config.yaml
parallel_block: false
beta1: 0.95
grad_clip: 2.0
batch_tokens: 131072
train_tokens: 696900000
MLP neurons of a small language model. Each row is named by its layer, matrix (gate and up: input weights; down: output weights) and neuron, and shows model dimensions 16-271. Each number is 128 + 24 x the weight over its row's rms, rounded and kept within 0 to 255. Numbers have three digits each. A neuron's up and down rows have the sign that makes its largest values positive.
After each neuron's rows, "fires before" lists the tokens most often just after its 100 highest values on Wikipedia text that the model never trained on; "fires after" lists the tokens most often just before its 100 highest values on Wikipedia text that the model never trained on.

L7.gate974:156149143136160106124104155137145091115151122146152086143126147170124142144114160135157099133145172143155136088188159151124142079118150152157113143111169121100130114151128120125098098164114147114112123115107088142097135124128104129140127150057130128117089126113109130107115140129143122084126152121144142131110085120123135161096174129092157129124097123135115146099109129082119114124138096117091089102093111129119139112132122145158140123093136107154142127133107138098166095157109147078112166110109116151107117095082126085071144123137135129117127109138113098128139099134129103163118085110194125091091074091109118147118126174130149107130107131125109126123169140130156117153142145116118127112092123139093147201109124130117125138093151113146140170135115200137165126155127106
L7.up974:112140177137137125121146172104091110122144130133145119115139152146113097130163121120167097132138099141104132117131165135150145111101128166117080110126168126099120130133117134109112141121096095119134216130096175152103075125139114115120135083095135149113147132121162188112146125154161143132104124112127155145139121122118121108118119100137140146157140191158164110133077099099171117157125098120111111131107093085111108126165189146113127100132122110160127118132087150090149164143132114075090132133135092158161156153126090122128118145153111099111104096149133098144138131129125083104162133112150141155122088090115136133100142126142131112130135121171098124119158131130129129070168122127147129136078066158119135125194095151124124142109156106130109158124126144105135142114095125
L7.down974:137109160128136128128114138130095104122154154167116094122104080149081119090157148113143107085104125154090105097121132102126180103089147167158090153133092116130119123144103124090158108130110134107126150136117138137102144124132085131156140137104100118146143124098111125129167095127159137131127127125098158157150112127134119125123136145125133107119111137176139101127135107131157153135142113101138113135112129130114180063183125118199134142146163098151132114121107157110114131085141113156113154152141092136158130092095111093071080117163090160135125133142112146082117131149121101083140151175148158141133158123066141110113119141142090127147125131099125109104142140137145149148154123108141105129104090120118151122140145103086119115110159114124146147136133131119139124122121125
fires before: "\n"
fires after: ".", "\""

L7.gate966:131181146157165138131122131141113099099140148130130120144114085152102137149139115122138106068162142176140177089132166140143156088164149136134138116096159112148073124160145120077114112138151130142131095115134174105093149093104132108131139151104123127127151133165105134104144143144115142088106118124145190182125112120134125158094133134119128100160081149158098161109142100099117147121116101110136088109131117085141136096149169160148142074117132089149118119115124170082157106114111114118134139132097097155146137104084104116102109093157097125113064118148120105152168121144164090130175133091150146109107108116133140172092171158118127091154141128163117119168131116105150130110140128156122121112109101128095168107112107130106148173115159149133103142109116147124161109172133167
L7.up966:162164128152152112119096108135094088155143142117142099140114116146120138138168122109098116105168177145148163067171134141151154166075167138156106107142142110122091106144135118108112149103149132136130108110074151125096129118114145123114099093102099134107158111148100134110157135156139144064079134128120159153096134116125120172083128137100104122128105147158081131138125109095130119117119130121103111119129136104101111108182158152148112123118144104163102080123104163093130126119144106136101122146077101124142161121116116106088112120129118124119066097128156113156115135121113101143137135132126128097100126105135150175093135167122109113139098137136096127166127122111140137064123159155107128126094100131116139072157123149128145179094130136174142141132128142113146149163135140
L7.down966:087148138139118131129114125114132097138116136081167116129106102105124136117126129107125119111116126105114126148113110134111117071145138164136132115119138106156130120198070101133073124154124123135140122163116120154126123141106115145131116150127133126129123129104133125153126128126114127152123132123143131127120108112103160102119122110099158121139151138148133159113122110117139156160146082060138097074139138114101118185168115130233141123128156080153116115105154151142116116075164136137137147144120150131159132092089099129100146136112125142126119152110112127135099103130153076105119130086118113119164123133110130121153148113157107117172110128124126103120108132133155125185174142109115109096135120110102130143124139129130094134103139127084116136126153128113157134130107148
fires before: "\n"
fires after: ".", "\""

L4.gate716:087142107127141187133112122104103105118082194121126088124097117156112140165130139107146106093142167110163157093133119120104180112109190149146138112119142132151148123139127106108122153118129111127112101119123214114096128119121128102106133073098115149111180131134162108105174123093101131142085123106111164135139128141140176102133134137102139133141134131154131165148127085104093131111127126135113140102102138142120103086131160185157114109169115115139118089139125125137101125155124108088125124161131140086146113102086154127116131089146151130163132137132121091184115161159175108145137093140136131117136127116162142146104140144132132092129147151133154133155111143119198108159134136135117073123084117156062141111162118116117125172057126123138079123088107139141124132138103143
L4.up716:100116161137162176140108109107135100123072169101148097129137089136147107135095126115152120091107167099127154094141119111126124160118146156127161123147167112116121119169140117114113160166119092133117107109116126111079128116124121113096154056122132148117123172139116109081134144131127101100083111130102139143118142122150130134115117085112109139131149121156124161121100104133126124114118089112139128089128096176112116110130134136187136092123137136132088053131160152125130137160119116049130088137139122100076139117140129103123128114143148116145138120132137105122189132172168108183097145139133115119140097122129109148137127128145112101130171139120143220148119125116159110130087110129167120137106141105098111113130137099139117166071120118090115141115125183152135097149130164
L4.down716:137150137152138104117116073111105131101110162078140121107164149173120147179148142091122084133168134111139161109128144120131159132125133154119127097136133126163104120192166121101141127113175110124099145113142173131109145122117132119116117135117131135141171107135126138121149121116100129122122152104125144133130124128144116145122132152117121095122132128139095129115146113099134122130126141117101128082118121109148118127131165193231101152148130118123097101134123162127118114154130115119129116121115134118136115102132102108124149143140150128165104121135132099153124134167135115132136106096153143120121129104142110148146186167130112111151140096174129143172109178165164141116147144147114130111127107180084119131175118138079159154119086152154109150114094134133169157137091125
fires before: "\n", "-"
fires after: "."

L7.gate927:144156170124107119106148138113130139189148150111172151128108141102158121153106136195100137150147171160099119105096140148143135128130076107114161137147124117158128128100139123107122095161179132140122170112140101141156103149110151129121100116111072094133109122126161134103123168114154135148177149111115122136102082127150132125103118123114094084117125144182150151138120148156155103171158124172100153125124090098139153047154092135137135134129106147117129114183153130134134117120137105151100140096153171135123125164146131139104093114118135133138139150127131131115118136095152122132152084156183092154118140120147124137088124136063134140148162168162142116153163095154118144114152134137152126136137148105097143135168129109111142111118132122127117128133170136077091147123130146
L7.up927:144090130072108088109144125125155122088134134174118123114135130171174155124151133130118169142094133139119148150161132104122135157090153124137175109158134112171138124165168112126177133139106102156135125142137114114139172114077163117140116085106116115104110075113130122133147121118124114128114116156119124143128131116165091122151127110140121142105120133111135211142155168125125103151090119147091136118157115125149107145159067165102111072151108136146115121100110094167122078125156160104095100141111142102085121137128173148103146110163114143146134122124091177148199145131111142121129110123138145136094118141121122088151144160101107135146128149137113138163105109129159154164116130119124134063161111133131120163125139119117117107111136149149140149139163112145137138148129147
L7.down927:120124157136084128107103120124202134131164135104129152121130123107120092074137114159137114138147109135146123110140214136111099161130107131155175099198125121129135107140100127127100096128111118149176139156148134158134099156126141168129164116120113104092131132133093135126096149128139106158101126115191132096105189100128144175105135130128146096098145143136147154125142127094124156112073101169142131134106129133127087156121152130131122153148161108142116121131094134116146154091127132118146136115116127171128169130131110141127131117121154112130102111140132130134152139111120133133089118119139146146146129115110142129104176160107120086119123148156078117074114118138116150091125131144131162145154113110129137180130139105159102093110122131115144162081104101156152134114166130
fires before: "y", "am", "ies", "ce", "ad", "m"
fires after: " st", "as", "s", "ur", " St", "t"

L7.gate472:142143116142156083118100108084080091113113156126124098133115156166158120168148134116113075099163168149142129081112140170133156135133136156158117109095156108129110121178156108094115127158117130123106143086080141121111120082143116111151131121111136180110156139163134128121177098152135134114093128124125163144148136131117128132128129101111158101141112109142151148094102109097135137105150110095107096114113153105120085114167166175160164121125126101149117113129090171088144157132146108134106120155126094146149130119115099104107098106121106123126099130138136098147137118150155072146149123110149146099135143086140141165107168162139140084146140122145114119143128134131158136088152134109115119082102093161097156104138108134091129165101135117126107146102113121128155152155113142
L7.up472:150134168145158121107130138131089089119120166135132087125133141151130138138129137103119097086152162156136134081154149137142156116110165164125118113115150139115131140178134108101127137176107141133136118130108164126095124088136155122129124166099094162128152118123135139117147124176146130102120103118101193166151112130129133138117143116108143121144100133157120146088110106096150134116130107121116124115102100094103106109171134150188142096119141095149107077114098181108136150137142104103140148164099099161135141113127125101113109103128120155119104104137147112174147112153153093144139128135170142081099136075122132161134158168138129106129151126154110123147118144108142132103157119151127113094123114124121139066161090092116157181083132158109103138108115187124151144166119142
L7.down472:129134122126130119144112129110156117130145131088104121137129105139115131126158141096110096107138139139140138127105128125133157141115149149115158142143135086126134133255116125134098109156117136132159148120128127139134119135113123140127136126143124131090129102128142112126153128128136142121113120124116165116128136123122142135110117092127136109133100144121106162120128141105131122120140129039147128096119119090129119135128137174255130129121138052146138110158117127133128138099129112132107138139149138124147123114104106123164110127143122125129129123105138125125151136141159114122153143125141141134085126107137136125200162140128107096126099112151129114118134095114155131137127132129094109101104097115110146120110131122099142137129124120101128152124123144125159146116116110
fires before: "\n"
fires after: ".", "\""

L5.gate443:125151126127152086118098117114075123126133149108120098095154131141120132123132105146091059110134136123169157123174058102118154142159127173108152081103135118114118114164144167139113078141128130131095163106126129136125097091114118140156152075095119144128141121149124127110143080128150138134110094105161156173130166107155149140106127104123159115115123127138111122113134091113163142143158111137096100113130139101127148130128181166149135130123107102116109121119122110096132105134160147101117141141113157136154116098090095120105124105175119129101104121152132092165101123156110106122160130150139111107115076149109138132124158131115121119136105128152101185117135128127175119099141108100091095103174111115068139105154170128110123155127115121138092107126126163134146091168118124
L5.up443:115184128136125138131147174122103152096133166125101067139086090149145131137107163077132124072157155091089128121188112085126166132094120119073099126111136144133160125168177111106151156175196124125108133117141115119103107092126139083137145080137108168129103157181089084150138133145128076105135079084121138078144078147119092108132196130139136090132147166132103133114104113117139122125126086145100108121117121127111140163110133160164140086128085100148114111145127134112124121132112114103150091161120096123119160147098154118113128135134121155130102147139158091117164119110128117163098134091142139075148085116135110128130116130135132129104109118094147169115143130105149120138093092115102087146101134127077148166138106123145114125125138145075114132148112148117153119146132125
L5.down443:136143153119137113119143136096086122134168157159113104124117116152136134115136148118106092102135167133125113126151138110143156130143109136132126092108124138125134134203138155120090115123164132172081155077175150134117131110112121102133140136163166158110138137134105144111128095118125138111086145130086145203135122113114159146064129141088156110184104128132124141083148104127139147134114114126105112120112163118111138090096168193187126107142110076128111123152107141125094133199125109103130114124122124130145132133071112099093149096152151134117120143144131110146134132154159114117108142117155153146079093122091095126142163128139085177210116123145089131168143154125162169098157115117107097091133104157124167091124097118101096114063107135136122139156128146163122126134136135
fires before: "\n"
fires after: "."

L7.gate975:139138171140141063139145139113162136111099131156134136111096086130091141087121142094092102098165119121117131136129169138139119112140128153114125109153138150157125138128136104103118174142115104149113101140135156115132151179135105079116124093133075134143118128125117089092102122133166107117144092134132106101134145136139122111135108168104137129091100150118128130132130119120152174162123143177113114069174093105064087112130119120160100111154117115120137122113100109144137147133123108141142148090116137134051143128154126144141147153171162143115127137148120144141135154133118144190121133136136139185099082110102124136124105084157137117128128124086111132122095141163116102126127161124147155138103144138105137117105126126177139113137138146146136107103137124112136089155113145
L7.up975:120113094164129130130108122125113094163085143117100158127129135144154151138110125073137090138157148113098097104143130139109158135127100130147134115119176091091104140139105113118094163140112132121160166094142192130103154161115121142130114079098135155074132088100122094135098155123104129110120118143114111108100153119094159163120129135100122112094132099135150138076138097084142110129094120152126094141110119122101104189143084145129122178141135115145121139143156182107167186107125138117105124141169165088130143107131122106147139118126119144124139147153089113116129132103156122175126144127116126139168103108164143105112108108161146145130114127134086108128167119120124109143136102148142160122125121142151092137093144083170104153112147150131134114096149093130116133128110132
L7.down975:154121098119130100090124137140109100108115125157153176127112123141154168097146116104116088154105112147140114127144145162072173115207122135131188128127124146177124144138131134097096116153150177163114158129104108153134152099156140122104121135144113172093184109127145112076129123169158132135135132143121114078121117138141141101147138107121105103086084156161128177086111076121147156123167116150110119140131158128143127158123101075127131146140131140124165147112141121105101112118090194155111162156156137141167136114113124100124146101144130115155111143133151157106091158129145141159100098173155134127134113123095144082118163087094163145139132141122123146099136125111091106153156142110125140138102123118171106113152153121154132109109122189149123115117136118131106109112102108
fires before: " a", " an", "ol"
fires after: ")", " is", " Nor", " was", ",", "y"

L3.gate806:176133174096124125087137141136065067146128157138105135119138111124129126122083159126114110107130136124102132135130116133148141141140156117103154081125140148103141123089170193140162096186176139181155148140106067114123094115137162108146138120117113085156102132157138183124126161109113133133132109154124122110159116212139115114143134105128130162149097093133176123159074106112125109146124126065126143132118179103112120135148132168129120098128109173104102102095154184120105121119126085135129166140146141109132144150123144102133130090137118118097159114128119132140188112168111169107152088077158097150093115099109152098120154125136114183149104152093127077119116122141130131102127157143099143123140140114147122107136132122101104170117131152141130109132139141123114121215122137
L3.up806:128159129146087168117126165125095126049129111110138172112158048118134152122091104097070087141087125117088138148103130085151102121124099140097150134120145128122092131147149134085101124151129142150148136101126147087120124153088152126153147122099119111130115116154152149103123149139145082150124170090142139125121172182170107068133139134125148105126095121134132144151108079103134129129124113106134155138137164151115133164150105080099108129108117143134113120156160154112100098106125098129107143130145156106133091141101135147090131174101113118060105159120093169152158104175108142121138105117183137158142115144151120140138184136133145130143089111139144105092084113149171086099105141162100132116144103129137149119165120144088162143167145102080108126126138136081119111184132117
L3.down806:106151116118118136139156117146188156118117132133145143108149109139140153124122177137097101127126099129149130118112126097141119120137086150170133176149081164120097102165100125139094159110145112121094123123154134111117159118149151141143133137125114113145141138086146148147109085133129111133150105135134145140125111084150137105103123127092139121081112135104141123134138113125136125082131102107156139128131117124190182149128113097175152168097122103164148147151099098102171149126123100110136105141133132112108113160163116130109146113100121120124106135130140164160082135177149099153153151120122148151172154142121140170141149174097142113096126138144138141124142118111119108133105151160132137126152072128145111129197127142112146117117145107112136152109096081108099117094079125
fires before: "y", "ies", "m", "se", "ing", "ner"
fires after: " st", " the", " c", " co"

L5.gate611:119155091157104121092125127105092084139151157128178148123141127143118137120093108132169111131161164167134121087158148137128148108159154141155146103136124131146109135111112127093131144131136072156143167102120134119112108149113116120120120121109141167135155135150087091061163138100111112104131113161118116098157128126133139127145091135147094134139141119077178137105111138129107132101099147180135122133143121131116178123125103119162154090135159112129112087154111141108086137144156125139112109142120112159160148135108133126116106104104136139122085161136145125146141146137155110102103148131124074108137117085082129139103181125136114094088103128161124123132110130131148137164119129105125110078150147085106085117146120156096126137112148140099069147101093170125152132134125098
L5.up611:103106097172128143132111127130107133167130172112102133125089085134154078122102128129162127132132154109136108107138177112129166126101134099104106131140097138117107111151118137139113175169149051150109146124095145144079084126107148099110130150109139191120111127102135154136134131109091127146109132167183152141115127114138120135093159142159122127125119140097114164127131112149084128129126136087097163113167134129112110123111131158157142127128123118110123114145120129126124105124113128081136134151143166166129159116091172151117117153168048081143132153142121157126167112137200114152114091123129095127103133088119150084089146123124149117128142152134128193130100157152123089159135141146143152078170132125118116158123131108121165193105125134126126108126122151144136144179102147
L5.down611:165164107149113099099106082116094130121106147107121119117157157154153115158123144135112066135127150132147091093125153122116139117159149182106157094101102124108110117117156163108101143122156153149140127137123157149150139144110111087151101159112136136145157150127106146095156096140089119107112136131135111124112137147129110131127078145116120126116117122115079124137121146109144137115125146113141127071117147113145154127156123175215101122169152074128129089136149162097128138087143101119078155135136123121118115127154112077163146109151157125142099088122114110157098105166133109106133140127158143126122137105144161110131182152123125164147128127134133071126105159138117135121120115085138138079118133152118140127166108127072121118132102144105101109101080121133150154099102148
fires before: "\n"
fires after: ".", "==", " ==", "\n", "\""

L7.gate272:154143107133160141096119143184146093145111176104140072135107100098151163076139123123128116114117114112144126160150137109111149167140140133115154133187153168128112150130135141126115128146103096151139110100146096139155138112111165125150128182095135128134122085117094133110141149101122065134087112061145154103148153128127120136124109113091135139144099149138123132175157138143148123131105178109186119130113177140119118096171114123139197095129148137131127101096113125092114128131112132124138059173087096117118115148105156126106129120127114175085099118131126123121117098176177112138169117142128120123148111108142102129115181108083099109138081137144129108141122147111123151134142115137156118128134106127089159121137095129112106166134136090171099110137106123139127112118150078
L7.up272:145112132137137162106078123126098104132139127165092119205173125159070179135111127133113097150124155132156133104126157158163157117136074128156116116086117137135096129125170135097143175157149137096095115144087130132137128105140152100166103134121090158137159123112157115152187149129122108142154127160142137145141144090133130154144153092149125104122141070135144108150131113142082158134101161108108108133135129096153161141103156153174128097099120129112128127073122119125112110180142085142116120137126158121117150104087123136128125140115101152146089126139126180139091117180125110143126136134163161120085134111151117130142120087086158107119163098100118102138144116076111110099153090125134108145118127044137096127113105112100078136143159136160144147130154145139133120115169107
L7.down272:139157117120118135128127117139189101099164117120108104108134186096138110100101111155129151113126089138099117129096135104099199132118135139093174128114102132118179110140124137151163147127136159170156123104086158159081130165112115090129137113179104100159117140129112133062143112152183131122116147080168141126156130131110122103128107128061132104126122125151144173118139084123133129131129104147159102132166154094105136117133169126183127123110129161099143125123129146084066096116141115110115141125116146140181164070109124112108147149137150089142142141116134135141126136127150131104147089126151151079134093114121091140138161158128091144122103105160152088135100148162107111114112162129139137147128140130103117113122131125118104106137135141116122119123138108145112132147107113
fires before: "\n", "ite", "p"
fires after: ".", "s", " De"

L7.gate237:111154158134147112125078119114122114090143123140139109122111111183098147173103165112120132102156148124164141139125159130118152116140151135123132117148159095116102121138135113090111111152102145137139121112134164129100128095174124104143101199069124155168121157122123102118162141137137140127120144113157152170149125135111135133097145134128106136140101154126134137092092130114172116140121109129093083116082126113118125106180154140133152108071118123135085089130107153124129122092137098100121118136106148171118144166082128106115098133160159127126085087113141126171087093132160105159133148122139137067134176088127150114077136151096128102118117140106111083116142137109142130138155145136112115097089095136065174137125129116125121156127127113092113152103094169104138137139164158
L7.up237:150158146146159100129121116140089111150137160166086131091101176165081135145149100118110112126134169133136144110158169126133159129106122150083107103091154107077105150140108127062098136134115112153140156129125126153108125115178136096080132172089090141134157134157129145102179121115090118087095152164141147145170138133129158147134155131114170149148083138144113140098096069106185104133091095113102120131102121115116096078177144170165143132113114123125112125124116126090160133105131085111121136170121100124123179125128093124110127091167155151136101086103142106130119083125161111161154106148146134131074113094110135111103141138147106128128129130123089109141222135110135144118126128141105110107094113148111165111111149137127175149111134113147129154112113164123121165140143139
L7.down237:126144088102164137117132160109177101131121174139115147133150141159109147134148155098150084134124126118135106089147133125141133129089143124114133140119158130108151119183087118131112146133141162109147100114127116155090109098140133118118133106115125107138165171097154168110146093115176117107149117133100123145107085127103116106112152118150151158120111127112131132147129119105142143123171120057147124139143138107119146109144165103197128123139148087124149128101135158112104122098147146113101113160067081140148124119088121095102162140076120129100088161115128093134156112108125118116112112102137133108156151154166150160083120161130130133136113119123132126100107090123152125120130120129114121137123142121098124122140124129114114142107139116137129113146151126144084133168145160
fires before: "\n"
fires after: ".", "\""

L9.gate803:142189140129155112154118148130120144129141125111124121131083098068084150143124116147123112131134092090128123116158120165086144123179106122131137133152127115129110133180138115131115098152116118134117107146163149128136133121150095116141089094115155121110132108158112144109162091121107100118085137111088169162123176154155115111155155156125092093132150113135138144136109143098103153126137124155114121126133101136123156109138155146188121094122116150179081155140119103045118130121100106111072128135125149094119115092083105072102112135132133112134138141112123110199141106158145114120167115125153105134152144143126120129160161150148112113131118069126064110124092118147153158080131101162113142111104099117072142178195115126115128166133114136125099129122144132133152105176121074
L9.up803:143156165172111134143115137152081130108100155149106184136108154138145154150127117118141125134150135151148148113137112141154126191136169152161106097141106170134129152151148136107136169141129133127085115142120167134093140118107092123103110143122103100112091140088121123112087109141107069105087108156113140093105120091126124135110141130145151141172157140145128131127130066117117129133144119119128128146146100158151182118117155165118131122132154118136084110129121105133157109118150138142102132152142085122123100101115068096145130121142140054156114101112119131165094117115113080132127141138111106112140113110145114129120146138120122129100116095117126146143095134186142135117117148160115096126109089144090120142124125120077132130043138112134126150085141143099121136144057111
L9.down803:140122137148143112133101122109128093144134139127148068099128136125111142124146127135141086096113129138125108122125120122133138160135135143078141157120132130117134142168128145111138105127155150090123135106127115109124094140132110101134140106124153139126135129141145146130137126092130147135119147098140155125130133124111169122131143141143136097111130139156126129124149126134168107127147156054123108117096119083112131100131141131204128126087124086144148109096115155106128133145144138106140136118102162129130133098113112136111084138152120150133120104137119124055137099108138110141153110121137099139098151134115122113147132131102123151142115126131133156117160105128172089132151128151134121107133130123139135087130123136110123142115164127128110141137144167117147138117142118
fires before: "\n", "-", "The", " The", " ", " In"
fires after: "==", ".", "s", " in", "ation", " =="

L5.gate317:097072108105094119110142157102144162108094128108102123101130147126149117148149155146138106103116120163096094150135100119161115189152082134139156136107155050114153113110103133092109126126132137138107134157114146172102123140149115097130123177097152120139148136148097089134143088144102143125117092154089127117124114113085147153147114133068069133149144127106064076127117138135131136130152129126143123129125115120112141118104161179138127089132156118125045167114105153129112105119077163130136099083146129129147167073119117152169130169165146127135146116170115106138135069131110166125141120090119106129148138147142150151137133144130136111113116135144152174137088166095129153123145147129124126176096132154132095083083165122173096147150126107153112152119138117117112140120117108
L5.up317:102122140143125140123117063153118158144116134164144143173125186153114156113075088148153128160151121131131160155143120169162133159132127135120122174113104117117079104130112115149134121127176163131134180154140123083150131132094146134170153124093135133097130136145153108117137140103106099098150156125134102133123126135127112127147096152112125170151135147116130153142109084119140086133085129147089088091110164118144146143134136158164120142120140117146125123131095103134175104154135125157079133143093130135168142119134140142093151145114111153111161160103106113110085119151189122158174093126088156132120126102113155113110159120162119146132137060102092192137140134143103081142136075134108138110131124105124104093131191104121160106127115190137133110118142157137143095106085102
L5.down317:119105147078129129149102123095149114124135166123135139125118124157126088146150124114134111116121117096105115161096118072085155133108114124155138092107151094130097143141098106105166145152111152115146158106098157158117172140118144125098095123125144139148149090160112152132109162104112102134154126131083093114146140149148142133096140167148132170105101094135128125117160132145122122125156133108102102164125096154120127090113132118098096117082163148104133103138140115097140121127125132147140144162161138042153145134126137138105117132118088118115132195165124104107097132137174114131156061123157143149173159138110116112173136156132118140119127153114170134139150169149170117114121155147149173147179120119092089112151134114127143158092119122091108123145170136136159144109124147
fires before: " a", "-", " an"
fires after: ")", "ist", "wi", "ir", "er"

L2.gate821:122136130186147134109097147080125124138094171094135088143146092095123143112121109126144099128131120149116113111153150121119143156103138121145123157131140133097121114132133120111103196106120151131122141128138165163127162088141128136117129110133090138066136166112111097145162140115143141159103160107122111085094165126130142100142138107112139118124153118168114137105137083107143113118128150120129142133138131152134141120163129145167150104133120118135088064124162108126111136140081143121127055111128151119011133122093106158116109120138131144140135107118131113148097135127149125117154128121122133127165170111152109136127140106103115123130163172148127156195121137100138100170088144144124131129124113134101136122202126138116107141094146149124129120145133130130098135150114167
L2.up821:122158095142169168119123153123121123099113136110143137154195130104151142128161126137109104116115123108140157118104102115107136143113137135154110113116135136118137113144140090185097159126162119156156165099176169103081145149143143118122131149074111149166157147121074135107117142136145101144058144135164135111129128116111123137133108127144164137119132152094148179120113106111144147144138106157071096117144130127133122105145152137127153063134145127168112136157116121118152116111111128150147091140129133105114109136100138118137115130137183132165113141142136127127128188160157119158120125137118151088142151126154105123119112144097125125129110169121151161158122121130209099149138064150098127072156131117095162119127141121126093142087150111088091132113141127125126107125117167
L2.down821:162188102124142155131089138139127155103089121118140165159175123142135170156156143104089105133135137124147150094132111123111150179149137125130089113125137122105112145186184104130152116108166138142118134118149136124097141126145136087125117148142123142125152137165082150088144154158123089130106119131145176144082168101109139131103112123130125123142129131113148165125137093128164143156097136135105097091113123129118067119112153189157108091131112115149104122137134140125149141137097117132169085140116139132142129106129130118130111142126167148172074157117124118152123149154151135147120137102142152113109145147140103110128129115139092103161145104107147186160139130143191125138141099134120134090150155124095130121115124106119134152103181145108122141126111161140113154171107124
fires before: "\n", "-"
fires after: ".", ")", ")."

L7.gate643:141128139135144136078135096118109108142133137118173087143124161115134131126173097131084093099173194108175134097167123111149192120108170175109114093134126143147120116135123117147099141128134123154105139111172118149084121136140142127117119174098179152106146146174104156143135133116111138154113164123123168117125122115120143106137130104095148102127096145109080163118143126112129106088128152119114083144110151126147121137100129160126141131159135092135115082121148163104114131142121095147152125103134143115133118070141083095111106110124120163162139133148121096135137145096151115127176086099111176140109142105107120143091148121154118095111093139171082140110120153158181170117184119151086112081129126128110125112170175125095144150107107108111127144127092191099160182118100130
L7.up643:154122140136166163086073133115096117161121158132120103121143146092132133137155130101119108136156160160159139108135125149088185147138134159145130118146159124135137129135154102112117106113144102160096130114156150116120134134152119108160100149125139148171128144187142146117155135124127139135145107158150110138122126115134128135100123123106159128192125140112095131048127113129115132115115100136127117132113124136142085109128138155144150134136145111100143055140128161127125137149134093118155054166098119100130092120142100116129142165140108158192120125169108093156135168122178091137139114122102175106098122125107144138082150144136154116113113120151109150132091149098152148129139091135114139103083140105131131129159139106110140131088120132094127173113073175126156166141104154
L7.down643:101148128127123121142149130093144126129078117086143166118110137120090121118158139158115126155119122116116130104165116104158113120158135092081139128144123130132154133231093184119154092134091116116126121112109130106125115131127138127149124150123150111114133137139136133157117149148132132122124167134132108095126149183123135124129129140124122119132134119175154171107121136144099089118134124059104145118165122152129091162125127166215140105144117064121127111123174106144123136107155149128134161124157107117139155099080153129149111129111149103116134185114116171134131125147097109146133099117155149153143096105120121143120157111138124110146152121127115142137108123116130106145181154122131118128134128137119122149124139154127102123178098145175136109102141104160149134103132128
fires before: "\n"
fires after: ".", "\""

L5.gate596:115174131178161184139144176114143067129099127100159148112152130117139172129169155146121189183110139104169188144152156148101128158134115156131116123130129132098137187141118104135121146108128122111146118123105135153148128156108103168123135131126115105137103132137131101135155153171098125103107154143129139168143125094155120148146102097114129122108124140097179140112147150123133145119106145130158168084106142096131142101120159120172129108136135122126111121119114130073145141139103118133130126169124159129036137126143117130142145136116153109130106116148149122136147074148125126168092126179130137136159128117118128122141142148142135139136098132139143148136108103141111145143130158131156123104141171092052117152169126100131161119123131135148132144136124146142147140162107102
L5.up596:148114150132156138139100132174110194121090158120091130138117128125100077115132127124123140111158135080102117090138127163124162112146163127148126123108112116104088119128147121212113136176143127113126132112131099117143083153112153111104134108107112157106157127120151149131165117123093098122109179141114076167182120118108140150113154085142091137160135154114087106153113119113112141132115139131120106130157126113131119134120152171161100190159108145140150133110121129171122128187124104132096116121087125081100114125134123145170115103124142154165129109125145096176108112115158088168134121083130128138115088129156103138133137146102137119133132116132158136148148095167110146146144130125160101151122145139111127172101150117169122121121134106083130165110114118128100144156138155
L5.down596:130140105142110112140129075112097150104131156124150134110121161125165078159123180098086090123097076135153089149090122126107138118157103156095127162131144106154117099158131174081099146149095107145124176134124123136137160136133087142138169115164142061113122069129143159125122133148168172130122132153114130104101139140142130123128072141111102095144114119157137166130162139083138106131150171103097122098118158122088120082144128126153142107179146132172119097129096151126131150157122125140118133133136123137114144104127121104082093113107144147149155144140090109105174147127130149101168143104155129102104124160119098125103149121134170108135117114124161087157130124132119132162119133158119126153079145082135110144126111096112137157111134119123155136080074097110141141116098128
fires before: "\n", "-", "===", "The"
fires after: ".", "==", " ==", "===", ")"